Weights of a small GPT-style language model, trained from scratch on English Wikipedia.
Training: a variant of Muon for these matrices, 903M tokens, 4902 steps.
MLP neurons of a small language model. Each row is named by its layer, matrix (gate and up: input weights) and neuron, and shows model dimensions 192-287. Each number is 128 + 32 x the weight over its row's rms, rounded and kept within 0 to 255. A neuron's up and down rows have the sign that makes its largest values positive.
After each neuron's rows, "fires on" lists the tokens most often at its 100 highest values on Wikipedia text that the model never trained on.

L5.gate1107 [167  85 149 188 142 139 119 139 105  67 107 136 138 128  97  94 167 140 103 145 131  73 128 168 195 110 157 158  48 185 128 134 207 152  94 125 140  78 125 122 186 135 114 138  93 143 101 134 190  69 125 143 105 156 102  93  89  71 181  93  83 104 122 111 170 133 153 165 155  88 116 153 132 108  73 156 137 124 144 166 101 146 127 151  90 103 129 178  92 102  81 137  79  99  92 108]
L5.up1107 [127 154 156 100 125 129  82 152 153 139 143 139  79 136 147 175  88 122  65 118 157 115 175 106  89 144  84 126 129 148 163 133 129 135 122 125 112  83 161 130 114 157 129 176 155 138 145 128 149 116 143 101 136 124 142 113 124 130 165 158  92  67 123 149  88 122  86  85 193 114  96  98 109 108  85 105 183 165 109 128  68 135 162 135  93 140 137 107 173 120 102 145  93 159 194 120]
fires on: " his", " her", " a"

L5.gate921 [115 143 120  61 127 153 143  71 149 122  84 129 117 161  87 127 173 106 159 122 168 235  95 178  86 138 149 180 117  92 155 152 145  92  87 137 112 144 153 206 175  84 107  92 167 146 124 128 219 147 124 135 152 144 124  84 126 195 124 134 159 120 119 154  72 158 150  89 136 118  80 143 117 124 196 127 159 160 118  92 127 147  66 103 144  92 132 132 162 147 112 100 134 125  88 154]
L5.up921 [151 137 150 118 132 143 123  95  92 129  75 127 145 115  97 144 170 149 161  47 155 153 135 161 215 142 120 128 148  93 103 125 144  90 138 148 114 148 166 138 193 182 145  32 173 125 132 155 125 154 122 150 136 104 125 123 160 101 130 146 130  91 122 158  90 114  95 100 111  65  84  78 174  91  88 115 117 121  45 125 111 187 107 141 142 125  91 151 117 150 133 159 117  91 179 177]
fires on: " re", " was", " were", " un", "-", "re"

L5.gate1052 [ 77 155 164 109 117 115 122 143 109 118 175 117 152 157 184 157 154  94  77 127 154  94 177 169 170  68 150 129  63 169 104 127 122 128 154 161 128 137 161 122 108  90 102 126  87 169 114  80 149 131  77 143 105 193  90 102  92 159 126 108 166 131 127 180 143 106 123  81 118 116 139 177 147 130  93 101 138 136 122 144 112  97  97  85 141 150  92 118 165  91 125 187  88 147 103 120]
L5.up1052 [117 101 115 118 128 136 157 117 129  93  93 139 137 143 103 161  92  61 100 156 146  22 160 157  81  94 128 120 131  67 133  66  98 109 148  99  92 158 185 139 143 124 173 159 123 160 161  61 163 108 111 159 174 158  86  18 149 164 111  62 151 126 162 139 141 134  47 130 106 131 172 120 116 155 104 147 155 167 105 213 133 164 131  86  76 129  82 106 113 116 146 151 141 100 157  68]
fires on: "'", "0"

L5.gate1001 [ 90 116 104 106  56 116 118 102 134 151 111 115 112 168 100 182 179 138 114 158 125  53  71  78 184  85 149  98 114 134 153 206  93 130  90 123 138 109 186 191 147 109 139 152 138  55 165  92  70 143  82 112 176 133 110 157 159 108 199  53 112  95 167 105  88  82 141 173 113 145 166 106 146 180 145 112 136 100  72 153 136 142 153 159 112  61 112  72 141 141 118 179 117  81 126 113]
L5.up1001 [154  93 130  97  79 113 111 126 122 185  85 151 153 121 139 159 119 172 152 121 154 139 119 115  75 187 115 162 143  65 103 142 189 139 106 154  91 112 116 148 150  76 108 128 152 141 159 115  64 122 122 128 132 109 141 131 140  96 112  54 117 135 134 116 125 166 201 125 118 159 135 146 123  89 150 131 108 120  71  99 128 156 153 138 117 108 136 158 110 187 134  49  99 116  83  44]
fires on: " ", "2", "1"

L5.gate395 [ 94  99  98 118 153 131 157 136 123 112 191  98 122  94 121 119 141  94 149 135 130 128 140 143 167 132 112 176 139 166 127 100  79 157  51 144 101 105 139 113 107  99 176 102  95  89 157 179 129 179 171 156 134 130 121 167 148 110 129 110 191 108 112 145 124 124  89  69 151 146 227 210 116  47 147 174 136 210 138 179 184 142 212  88 158 105  80 130 100  94 157  72 115 129 140 115]
L5.up395 [129  58 167  95 136 115 110  97 134  63 166 147 157 130 137 129 119  84  69 154 174 188 126 149 126  82  47 103 135 114 179 161 122 159 101 113 171  97 160 156  81  98  79 155 158 131 137 130 104 162 125 164 132 126 142 142 204  97 100  95 122 138 162 154 150 115 124 151 103  76 172 156 151 144  77 173  70 144 186 154 100 113 151 127 142  93 149 179  38 139 110 116 101 153 116 113]
fires on: " ("

L5.gate345 [141 112 100 153 112 160 103 174 145  91 115 148  99 122 129 105 106 133 135 142 106 122 124 129 170 125 155 193 131  99 120 192 108 168 103 151  93 104 131 191 106  72 128  81 123 129 174 194 189 137 131  56 117  87 128 101  99 123 155 145 148 153 149 160 145 122 133  68 138 165 102 159 130 135 117 129 140 129 124 114  90 129 115 154 174 139 106 167 135 127 149 186 146 162 117 141]
L5.up345 [199 140 108 131  82 149 136 116 144  92 154 120 126  89 122 167 136  96 148 125 148 164  63 118 101 140 111 140 125 125 150 155 134 127 108 154 146 145 159 151  78 137 115 119 155  77 145 114 154  60 171 127  58 109 120 128  77 127 161 124 111 132 133 172 108  79  93  93 127 196 126 189 132 144 170 135 189 172 122 156 158 114 135  78 176 130 182  72  55 115  90 119 151 145 120 148]
fires on: "y", " Pat", "ph"

L5.gate484 [178 118  78 115  87  98 142 140 170 128 120 122 164 123  70 133 166  72  77 123 159  71  82 123 113 133 129 173  80 125 123  94 137 175 103  99  89 141 128 117 135 166 111 131 159  53 129  95 132 129 144 162 126 143 110 125 134 163 134 141 127 164 134 103  37 167 115 123 104 111 155  64 141  92 127 124 154  94 107  88 155 145 167 154 160  85  68 116 149 134 134 174 109 113 167  88]
L5.up484 [ 93 108  91 198 117  85 130 157 135  84 118 110 163 169 130 187 171 137  87 122 123 118  92 155 108 141 106 121 148 156 152 123  79 122  81 128 143 149 129 136 177 160 117  98 156 128  92 101 104 127 142 182 110 124 100 121 128  87 163 124 167 141 128 131 162 178 144 142 118 140 118 109  74 180 134 128 161 124 125 119 190  64 169 177 124 100  64 108 202 182 158  54 120 143 183 174]
fires on: "-", "–", "/", "."

L5.gate1015 [ 84 157 110 149  89 131 144 121 150  51 132  88  98 136 143 168  96  92 182  80 134 162 119 113 123  91 135 128 101 150 148 133 141  95  68 190  80 145 106 147  99 104 105  80 159 148 144  74 163  90 142 150 104 159  50 107 156 157 134  82 160 113 118 122 159 126 127 133 172 110 135  76 107 127  80  93 111 131 206 131 102 123 144 114  97 128 143 130 122  82 122 109  84  17 134  85]
L5.up1015 [146  72  71 136  89 138  98 125 136  58 155 100 150 120 157 164  97 110  79 117 179 137 214 142 127 120 125 111  98 110 102 118 149  88  88 156 133 113  86 126 110 108 105 106 178 106  60 174 128 151 142 138  81 133 112 130 137 139 100 129 136  71 134 106 160 175 145 141 118 146 112 120 119 110 136  94 100 114 170  94 106 171 184 101 121 165  76 123 123 115 178 127 149 112 149  79]
fires on: " P", "P", " November", "p", "-", " p"

L5.gate786 [117 113 177 113 128 148 111 150 123 109 132 113 138 122 140 179 158 132 125 105 170  91 150 115  85 144  94 179 127 193 105 143 135 137  59 116 103 141  86 130 146  63 117 170 135  92 125 176  85  70 118 170 113 152 156  61 189 137 104  89 127  73 138 159 173 144 120 136 121  74  91 126  48 184 101  98 104 100 121 188 122 146 154 100  72 146 114  91 147 159 153 152 171 109  91 138]
L5.up786 [103 143  80 122 164 117  86  98 125 197 136 152 136 160 104 164 118 148  44 148 100 145 166 130 112 160  31  50 102 155 158 174 205 100 113 152 152 101  92 136  96 101 218 148 119  93 107 149 108  94  76 137 120 179  87 138 160 113 169 114 117 141 150 118 152 141 179 136 114  66 136  90  98 153 112 152 149 149 147 138 124 176 103  94 108 149 142 125 172 130 125 102 121 177  91  87]
fires on: " dis", "s", " over", " Dis", "–", "-"

L5.gate490 [128 103 119 142 148 159 184 140  81  86 174 116 127 142 135 179 107  84  93 141 107  90  97 115 143 106 167 148 141 140 148 119 142 122 105 164 159 106  90 133 128 166 111 115 140 100 145 130 104 127 118 132 131 119 133 106 140 140 101  93 116 149 205 151 143 148 166  91 135 135 154 127 124 169 119 145 124 193 118 158 135  92 110 148 180 129 156 109 156 106 124 192 121 113 131 120]
L5.up490 [165 194 116 104 134 166 145 119 136  71 149 119 146  49 119 144 127 113  84 138 115 113 107  95  83 134 138 125 127  65 111 164 131 180 127 169 172 106 141 122  82  94 103  86 161 145 119 145  71 109 104 113 171  90 127 118 152 122 153  60 101 123 118 176 124  95  87 123 108 132  93  80 127 117 136 172 106 159 129 130 133 161 171  86 155 136 156 129  83 168 179 175  97 185 112  98]
fires on: " but", " and", "ph", " they"

L5.gate986 [112 156 104 126  45  97 147 166 165 135 143 150 116 118 133 139 108 188  92 177 110 153  98  98  74 174 107 139  60  81 165 125 136 106 136 142 115 160 131 172 105 145 121 153 115  59  88 114 129 125 179 176 159 111  95 103 172 148 108 119 122 101 194 148 138 132 133 122 161  91 141 111 176 116 146 103 139 145 116 134 110 201 116 192  80 119  88 106 118 110  79 142 171 120 198  95]
L5.up986 [118 135  86 140 109  85 122 106 125 136 119 169 103 190  56 151 141 116  87  83 111 138 123  78 122  85 120  79  87  87 131 137 133 118  75  71 138 109 169 118 133 185 122  98 105  73 131  84  89 118 105 118 181 126 151 144 147 123 169 163 189 127 151 139  96 147 138 117 138 101  53  66 134  65 176 131 125 127 148  74 116  87 114 132 106 148  78 149 184 119 142 140 168  97 126  98]
fires on: " ", "-"

L5.gate637 [117 135 146 148  77  76 190 179 154  38 117 126 144  46  88 119 206 124  83 119 134 106 149 167 140 154 131 186 126 176 110 112 137 176 114  99  83 143  86 122 115  92 136 175 120 144 107 110 140 137 174  94 182 106 145 118 170 142 103 100  88 116 126  95 157 153 143  92 140 143 127 113 124 152  94 155 195 105 128 128 156 130 146 120 112 139 170 124 167  81 179 152  74 138 137 167]
L5.up637 [ 84 133  98 188 120 148 128 134 143 118 114 132 104  83 139 195  95  70  80 125 132  75 103  87 100  80 122 168 156 118 121 124 150 146 128 117 151 160 140 150 136 131 174 184  99 194 158 150 132  72 109 141 126 102 143  65 143 128 134  87 132 112 150 142 175  98 122 107  99 101 116 126 122  71 156 103 102 108 137 141  94  99 112 154  97 113 188 128 168 142 130 110  79 146  96 160]
fires on: "0", "\n"

L5.gate690 [127 119 109 127 132 147 114 113  56 122 179 116 123  85  87 103 133 138 152  95 150  97  96 164 196 136 135 147 135  72  74 149 148 118 116 133  88 130 115 146  94 111 128 188 170 105 167 133 109 128  67  89 163  96 133 116 156 109 129 181 162 133 130 122 156 173 124 111 175 123 148  94  88 137 129 138 134 114 148 104  82 134 153 189 211  97 149 145 143 154  78 140 167 125 112 155]
L5.up690 [131 141 152 100 125 131 107 154 106 107  91  92 153 112  75 148 172  95 170 131 183 140 115  98  68 164 122 158  91 100  46 131 118 171 101  71 112 108 101 101  86 132 143 159 139 115 144 109 152 129 102 124 151  97 176 171 175 132 108 135 111 190  99  96 167 106 144 101 184  65 158 179 128 160 122 120  59  86 123 152  99 120 122 116 124 122 166 101 158 127  88 150 138 168 111 123]
fires on: " that", " the", " |", "|", ":"

L5.gate478 [ 93 113 126 104 130 110 153 110 172 142  82  77 155 190 148 146 165 137 141 154 107 100 180  56  98 132  99  85 181 108 120  93 148 137 142 107 160 212 170  92 132 136 140 176 135 102  92  98  95 152 141 156 156 144 186  81 119 143 112 109 131  68 145 109 204 135 116 176 101  79 146 141 121  82 148 167 111 130  96 120 113 193 109 164 158  88 101 109 173 133 105 157 174  97  81 186]
L5.up478 [157 149 100  61 109 152 131 154 141 131 118 127 164 158 100 133  94 120 113 152  41 153 108 114 153 129 167 118 145 129  97 184 128 126  82 216 184 106 119 165 127 146 127 110 134 158 196 134 136 151 110  72 107 133 151 165 196  61  79  92 121 113 169  72 126 160 171 120  96 143  89  89  82 112  99 187 100 128  64 178 119 147 154 115 134 181 126 140 147 106 168 117  85 139 106  73]
fires on: "."

L5.gate11 [ 80 111 101  93  90 116 123 147 123  46 144 103 204 129  94 166 130 118 108 127 120 212 135 159 109 123 123 125 129 141 120 113  18  98 161 111 106 122 115  74 151 174 139 121 169 127 147 141 208 118  51 103 177 147 178 155 146 129 114 164 110  73  51  81 115 114 178 118 172 105 147 146 126 127 125 149 134 166 104  92 111  95 134  68 130 180  53 181 185 127  88 166 124 148 105 138]
L5.up11 [ 61  85 162 122 133  91 113 171 149  73 132 154 157  89 150 109 111 150 117  81  98 180 122 169 118 118 112 133 144 103 150  94   4 102 172 122 152 138 189 130 108 164 177 148 100 127 102 111 110  90 128  88 188 123 124 133 124 145 106 125 113 114 102 113 160 131 128 137 151 105 157 159 101 178 154 133 172 130  60 166 146  79 154 122 128 137  96 175 156 154 115 141 164 113 121  50]
fires on: " to", " did", " not", " would"

L5.gate670 [139 122 174 146 114 138 109 121 131  99 131 114 141 108 136 169  89 166  82 186 140 101  79 164  85  54 124 174 182 191 137 156 140 158 127 158 143  93 147  96 123  88 102 110 136 133 134 122  84 113 112  72 163 168  99 125 144  82  48  71 138 136 104  94 144 136 149  72 102 126  85 149 128  76  61 105 143 126 113 119  68 138 131 171 113 136  95 103  73 107 115 141 155 158 128 150]
L5.up670 [150 169 100  74 152 115 135 108 125 136 159  83 102 195 110 127 119 138  94 122  98 199 141 126  91 163  97  98 149 138 130 151  98 134  87 105 147 151 100 120  85 121 114 121 115 112 118 212 118 106 124 142  93  66 150 138 131 119 129 183 109 144  95 131 156  82  94 148 126 141  73 102 107 110 180  96  99 113 118 142 124 123  87  84 135 179 151  98 155 141 207 155 169 131 120 140]
fires on: " the", " a", ",", " Jr"

L5.gate1133 [131 134 148  85 126 141 129 132 105  82  95  28 140 135  47  74 107 173 140 124 158 106  67 163 132  76 147 136 170  94 145 148  70 161 116 117  67 103 105 138 133 110 130 138 172 162 125 107 177 153  88 159  73 105 123 126 131 116 126 102 156 101  72  95  90 151  82  94 112 140  97 126 146  76  98  81 136 173 124 112 107 150  81 173 156 155 149  37 136  55 125 116 173 125  96 104]
L5.up1133 [127 125 157 141 119 116 109  88  99 155 181 165 113 181  98 158 149  73 105  94 140 147 131 160 102 135 147 105 130 151  80  92 170 144 111 123 152 133 130 109 110 104 124  90 163 127 114 127 115  66  89 190 143 142 178  79 172 134 117 103 125 189  81  90 170 136 139 164  72 165  58 180  58 137 151 111 141 136  61 122 139  95 119 141  81 102 199 118 152 164 103 174 121 104 120 115]
fires on: "\n", " |", "|", "ed", "0"

L5.gate223 [208 129 142 151  89 176 110 143 104 140 133 140 156 178 175 133  97 150 142  92 165 118 209  97 175 120 134 162 118 145 118 140  93 144 106 176 172 124 150 160 125 111 120 169 115 120  94  40 132 181 133 139 129  97 134 157  86 173 118 156  96 179 166 108 153  68 184 158 145 164 139 167  90 151 140 145 103 159 135 118 127  73 117 111  89 113  91  66 137 119 133 167  92 151 128  78]
L5.up223 [107 117  96 136 143 135 134 125 173 126 204 194  77 122 140  98 131 103 121  60 127 119  98 165 147 158  54 151 105 117 120 130 109 120 132 141  91  70 107 171 141 134 196 153 114  80 168 148  94 111 103 114 149 111 162 105 175 158 215 128 116 117 208 108 112  98  92 136 125 173  92 114 160 171  97 148 137 144 160 105 167 127 157 134 103 170  93 128  85 141 111 114  74 164  82 109]
fires on: "K", "s", "k", "S", " K", "ak"

L5.gate1228 [ 91 163 149  77 124 114 152 172 111  61 101 158 119 103  95 165 127 108  35 157 152  28 199 161 155 100 111 162 171 119 146 128 135  97 133 155  97 130 125 136 139 120 137  87 168 107 111 142 115 135 110 124 136  96  95 139 153 166 177 132 151 179 144 130 133 111 184  81  85 109 193 133 159 115 105 128 119 114 109 128 161 157 154  48 139 129  88 127 158 116 139 151 149 112  81 130]
L5.up1228 [120 131 179 102  95 108 118  85 112  90  91 166 162  99  77 107 159 135 140 149 183 128 136 208 126  75  86 146 169  89 166 164 163 148 159 137  56 112 172 127 156 100 142  91 205 105 153 168 100 164 120 148 124 164 141 165 149 136 144  95 122 117 142 255  82 134 161 134  95  68 211 114 104  82 162 109  87  96 113 125 130  97 178 150  82 127 101 139 191 133 131 134 109 124 111 174]
fires on: ".", "st", "ne", "gar", "m", "n"

L5.gate1084 [ 69 133 107  84 133  86 141  93  93 110 143 188 143 174 119 114 120 122  54 107 101 118 160 149 119 115 114 128 151 148 173 188 108 156  98 167 161 109 121 109 131 118  97 167  84 163 159 122 163 244  81 177 126 122  54 116 141 102 152 106 133 111 123 158  80 138  99 162 152 115 173  85  82 143 127 219 146 104 179 115  99 187 158  98 112 121 157  82 138 119 123 107  98 153 106 133]
L5.up1084 [129  93 179 115 132 135 100 117 112 144 135 139  96 126 141 100 127 140 148 186  68  78  97 162  95 136 177 119 185 131 159 130 102 108  81 181 139 103 133 135 145 128 159 152 167 179 153  86 140 171 141 150 135 148 146  94 111 107 121 156 149 129 150 182 114 120 153 174 161 109 140 115 145 114 156 137 152 106  68 145 112  90  75 132 135 126 173 175 132 163 157  57 148 126 177 214]
fires on: "s", "si", "-", " ("

L5.gate1201 [131 151 116 125 146 100 161  98 142  97 150 137 160 107  78 210  90 102 125 192 154  89  80 133 176 174 141 146 134 137 168 156 104  79  87 146  91 179 116 108 158 134 221 208 101 161  60 149 125 193 149  81 136 201 147 183 126 188 160 123 141 115 129 127 146 122 104 171 167 151 130 114 116 107 112 118 100  57 119 133  93  96 149 116 188 177 112 160 194 130 123  84 124 147 128 143]
L5.up1201 [146 123 142 115 158 171 111 186 154 168 140 106 125 169 158 133 100 139 179 161 112 129 113  67 111  90 153 112 104 136 161 120 120  94  87 160  86 166 200 160 163 172  94 167 101 138 109 142 117  92 158 176  93 144 109 207  60 127 123 150 125  65 181 103  56 120 115  54 115 101 103  89 137 132 117 111 134 147 110 155  28 166 126 190 131 173 161 142 162 147 124 141 119 171  92 183]
fires on: " his", "s", " and", "'"

L5.gate308 [ 61 137 112 130  98 190 148 152 154 103 155 123 160 135 125 211  89 120 120 157 196 141  80  91 150 120 121 165 175 205 123 119 128 161 153 141 147  78 111 136 129 133 118 133 115 150 183 183 120 174 107  87  98 141 156 164 137 242  84 140 153 129 126 138  80 157  72 103 191  71 138  98 189  84 141 104 134 109 155 153 113  76 121 168 180  72 102 139 175 101 124 155 132 103 133 144]
L5.up308 [ 99  87 107  99 130 125 159 115 155 151 126  73 168  65 130 174 149 122 109 124 116 158 106 137 116 150 173 156 175  46 133 138 177  78  95 163  87 101 101  90 149  87 205  90 133  92 184 160 148  85  60 115  99 123  58 141  74 189 133  85 107 178 181 199 105 138 191 118 166 134  77 136  69  66 111  93  84  91 176 143 140 142  96 110 126 108 108 112 156 164 165 104 121 116  81 144]
fires on: " |", "0", "ent", " the", " "

L5.gate142 [117 133 170 123 119  90 142 116  81 197 155 114 164 112 144  91 114 146 192 174 196 149  58 132 126 143 152 124 156  87 161 101 143  93 121 137 111 125 154 111 117 128 104 101 118  34 139 144 126 139 140  96 178  92  98 150 163 124  80 124 120 170 147  88 141 207 185 127 161 150 197 222 133 146 172 115  74 106 129 121 170 207 106 134 148 121  54 155 109 166  86 139 104 112 194  89]
L5.up142 [143 118 132 136  93 123 127 139 148 169 163 152 150  76 132 121 108 136 150 144 162 148 128 125 138 109 108 146 103 106 153 126 179 133 148 123 120 118 174 175 131  68 145 120 123 111 133 122 168 118 143 120 174 131 146 183 104 159 136 127 196 167 125  45 141 155 115 113 113 124 158 124 140 155 166 101 132 146 100 131 188 119 104 124 131 124  95 148 128 130  81 163 107 120 207  94]
fires on: "el", "il", "al", "ul", "ol", " Mal"

L5.gate885 [118 113  69 118 139 150 115 101 117 100 195 108 199 147 101 148 124 145 136  60 156 111 115 159 173 156 135 113 144 145 128 134 122 167  85 105 134 135 179 134 140 132 141  94 149 111 112 151 144 188 118  80 132 150  72 134 124  89 145 126  84 149 179 193 127  67 145 108 190 158  81 208 129 100 137 181 145 106 138 133 161 126 118  90 124 112  66 180 105 140 104 130 141 118  99 123]
L5.up885 [113 148  53 145 175 159  98 108  85 175  99  82 100 156 158 143 151  99 134 121 133 175 114 135 138 106  66 163 127  91  93 148  94 132 108 147 176 121 129 112 141 177 121  86 141  99 137 174 145 137 154 115 101 128  59 127 103 124 155 126 159 127 225 156 114  82 130 174 129 142 112 174 155 120 141  58 151 127 128 123 174 156 156 127 142 124  79 139 106 129 142 110 101 135 176  95]
fires on: " (", " I", ":", " /", "'", "I"

L5.gate606 [ 71 128 112  91 108 136 173 183 140 125 126 167  97 119 113 149  83 121  79 131 153 105 148 111 202 114 102 143 144 172 157  76 170  97  95 161 135 117 102 160  98 134 144 111 101 124 147 125 124 120 128  97 123 185  96 104 144 105 100 179 129 185 189 156 188 195 160 134  62  94 170 103 180 138  97 138 130 143 173 132 161 196  67 152 150 120 154 202 118 120 113 136 135 151 180 177]
L5.up606 [108 127 135 130 141 151 105 112  59 127 163 203 122 124 166 128 115 164 166  94 175 156 109  85 154 128  90 136  76 118 130 149 120 123  85 121 160 145  63 165 120 123 154  78 159 161  98  84 162 107 112 148 126 154 149  86 139 146 177 107 117 179 178 179 110  79  98 117 133 187  97 130  34 205 134 133 112 119  70 133  72  85 100 121 124 172 108  75 140 130 100 144 120 111 144 159]
fires on: " |", "'", " ", "9"

L5.gate847 [114 152 120 130 175  96  94 157 134 134 148 138  97 111  94 149 127 125 202 121 142 111 132 165 102 112  96 157 102 122 114 177 161 104  97 122 154 165 108 149 123 104 100 164 121 110 150 134 145  66  73 164  97  35 135 142 166 102  60 188  74  74 181  87 136 157 138 108 113 134 179 147 140  99 110 180 161  97 154 135  97 145 117 117  87 126 121 129 147  54 108 103 144  91 132 143]
L5.up847 [161 135  98 131  85  64 103 138 155 119 153 163 109  81 144 118 119 201 125 165 106  82 103 121  32 142  92 172 113 158  99 136 122 141 125 141 111 135 105 143 131 130 111  90 139 145 165 126 132  53 121 144 111 203 120 160  87  90 127 105 161 140 203 130  86 118 122  92  94 152 175 113  65 160 140 196 132 133 135 114 179 113 114 222 131 122 153 116 105 121 161 141 101 136  80 164]
fires on: "\n"

L5.gate548 [114  95  91 140  93  96 165 199 124 112 191  85 146 148 162 169 164 207 143 136  95 164  64  40 126 126 135  88  89 108 186  99 130  90 117 137 111 104 154 116  83 112 141 145 156 119  89 145  34 129  79 183 121 139 137 156 147 148 220  75 161  94 116 128 102 180 203 101 187 146  78 150 145 161 141  82 115  99  78 144 133 129 140 107 100 134 158 154 124  86 121 126 155 142 178  95]
L5.up548 [153 131 160 120 116 127 137 139 151 151  99  92 165 162 154 115 159  73 168 145 132 136 102 174 172 159 173 194 103 121 117 115 193 100 171 125  50 177 116 131 154  79 111 128 125 143 158 115 147 104 169  98 121 160  98 116 161 128 164 159  65 100 170 135 140 177 121 143  89 185 113  69  73  66 203 154 157 117 147 112 154 130  93 159 113 121 127 132 103 177 106 161  87 133 110 127]
fires on: "2", "-", "0", "6", "1", "3"

L5.gate1183 [143 117 115  96  61 119 122 144  85 100 144 154 115 130 109 106 100 100 114 126 177 113  75  94  77  78  54 106 180 137  90 102 143 126 134 141 107 109 183 169  97  59 170 128 136  80 124  91 107 102 131 120 135  96 163 185 182  89 142 145 100 163 134 106 128 122 160 147 121 118 229 158 126 151 134  94 127 163  92  50 121 157 116 130 125 133 176 137 129 123 136 100  99 127 125 130]
L5.up1183 [151 126  96 134  71 144 149 169 111 132 101 111 130  83 145 209 129 167 140 192 136 142  97 103 161 163  96 115 104 128 101 126 147 123  86 113 169  99 150 145 117  65 118 130 155  99 131  82 201 161 127  85 134 163 148 130 151 199 139 158 161 115 143 100 188  92 164 132 119 110 164  95 171 198 190 135 140 122 145 100 104 146 152 124  80  99  91 200 161 126 169 114 104 127  89 157]
fires on: " ", " (", " \""

L5.gate354 [170 156 124 129  93  95  81 139 146 185 140  98 153 160  91 160 169 198  89  97 161 130 126  80 123 110  88  88 170 156 119 139  99 123  82  98 131 125 120 164 152 203 227 128 157 144 111  94 166  86 120  79  98 147 190 117 161  88 114 121  86  97 180  90 201 117 130 130 159 160 124 129 133 160 144 145 159 155 176 113 138 115 124  88 129  82 104 132  64 150  81 120 170 144 161  69]
L5.up354 [139 148 124 162 152 104 146 161 170 152 107 110  99 108 145 181 108 161 187 130 189  88 155 171 188 132  73 173 174 133 128 136  63 106 111 110 118 135  63 173 143  85 101 106  98 158 132 126  80 123 174 128 156 136 153 191 129 184  96 179 134 126 119 136 153 133 168 141  90  79 166 145 146  87 108  94 124 119  91 127 117 170  92 139 157 161 139 174  99  78 116 166 100 135 138 132]
fires on: " film", "ing", " Film", "ling", "ting"

L5.gate1043 [124 151  62 117 110  76 118 147 181  94 166 106 141 151 150 100 117 178 102 116  47 159 184 159 114 128 157 146 143  74 104  84 155  88  93  93 128 105  70 120 149 155 193 208  54  94 109 100 118 133 130  91 103 177 149 128 137 115 150  79 133 125 142 120 127 191 111 117 157 122 157 158 144 109 113  97 152 129  79 160 115 156 150 132 145 134 121 135 134 198 111 142 101 132 100 122]
L5.up1043 [151  52 150 134 189  95 146 147  74 158 123 157 110 162 162 153 140  75 118 139 116 180 147 133 103  99 131 131  94  86 127 160 116  88 120  97 134 115  95 171  69 102 133 113 149 156 100 101 122 142  85 144 111 136 154  56 136 131 109  85 126  90 105 180 137  34 158 153  81 182  98 120 103 110 140  94  97 108 130 157  82  77 120 114 162 138 167 160 170 177 103 155  69 130 126  92]
fires on: "–", " re", " (−", " Em", " (", "im"

L5.gate828 [142 167 130 103 118 114 196 160 156 106  85 125 161  75 145 174 111 191 108 120  92 156 111 111  68 129  67 126 166 124  98  67 139 107 145  93 129 158 158 132 139  97 133 149 136  77 193 123 114 114 126  96 127  86 140 107 115 146 165 134 199 121 104 133 122 151 195 148 155 135 157 155  87 126 108 121  66 112 110 157 119  96 162 122 169 132 111  83 128 117 116 149 139  77  34  96]
L5.up828 [155 102 112  89 103  90 112 123 111 110 183 141 172 111 162 163  90  59 172 163 167 134 132 106 157 117  30  86 128 160 132 100 140 121  86  98 114 141 138 144 123 130 155 122 110  96 126  61 116 142 132 116 170 177 155 105 135 152 107 174 186 132 142 189 168 122 159  93  90 105  94 138 114 114  79 168 164 154  88 137 110 117 155  43 117 116 165 136 146 108 156 120 137 156  78 126]
fires on: ".", "\"."

L5.gate848 [150 142  88 111  78 147 138 140 118 123  79 108 171 146 114 137  73  99 116 112 141 148 137 147 145 166 158 185 179 131 124 165  96 172 120 196 137 161  93 181  97 104 163 172 125 158 166  95 146 134  92 115 102 123 127  85 151 111 142 147 135 177 160 114 183 161 154  99 126 116  95 159 115 119 109 137 109 114 145 123  80  75 163 171 114 109 130 103 153 158 110  95 151 163 174 152]
L5.up848 [ 48 174 125 112 114 117 125 157 141 136 109 166 131 156 133 170  89 189 204 145 120 133 143 150 158 181 143 104 126 153 102 114 154 135  94 121 153 170 143 164  54 113 121 159 138 189 149 141 136 138 121 131  99 128 118 120 165  88 129 112 137 122 135 109 159 203 126 156 129 152 118 107 128 141 144 214 123 122 161 111 105 111 130  87 127 131 184 111 138 165 129 108 185 180 165 124]
fires on: "s", "-", "se", " ", " Se", "en"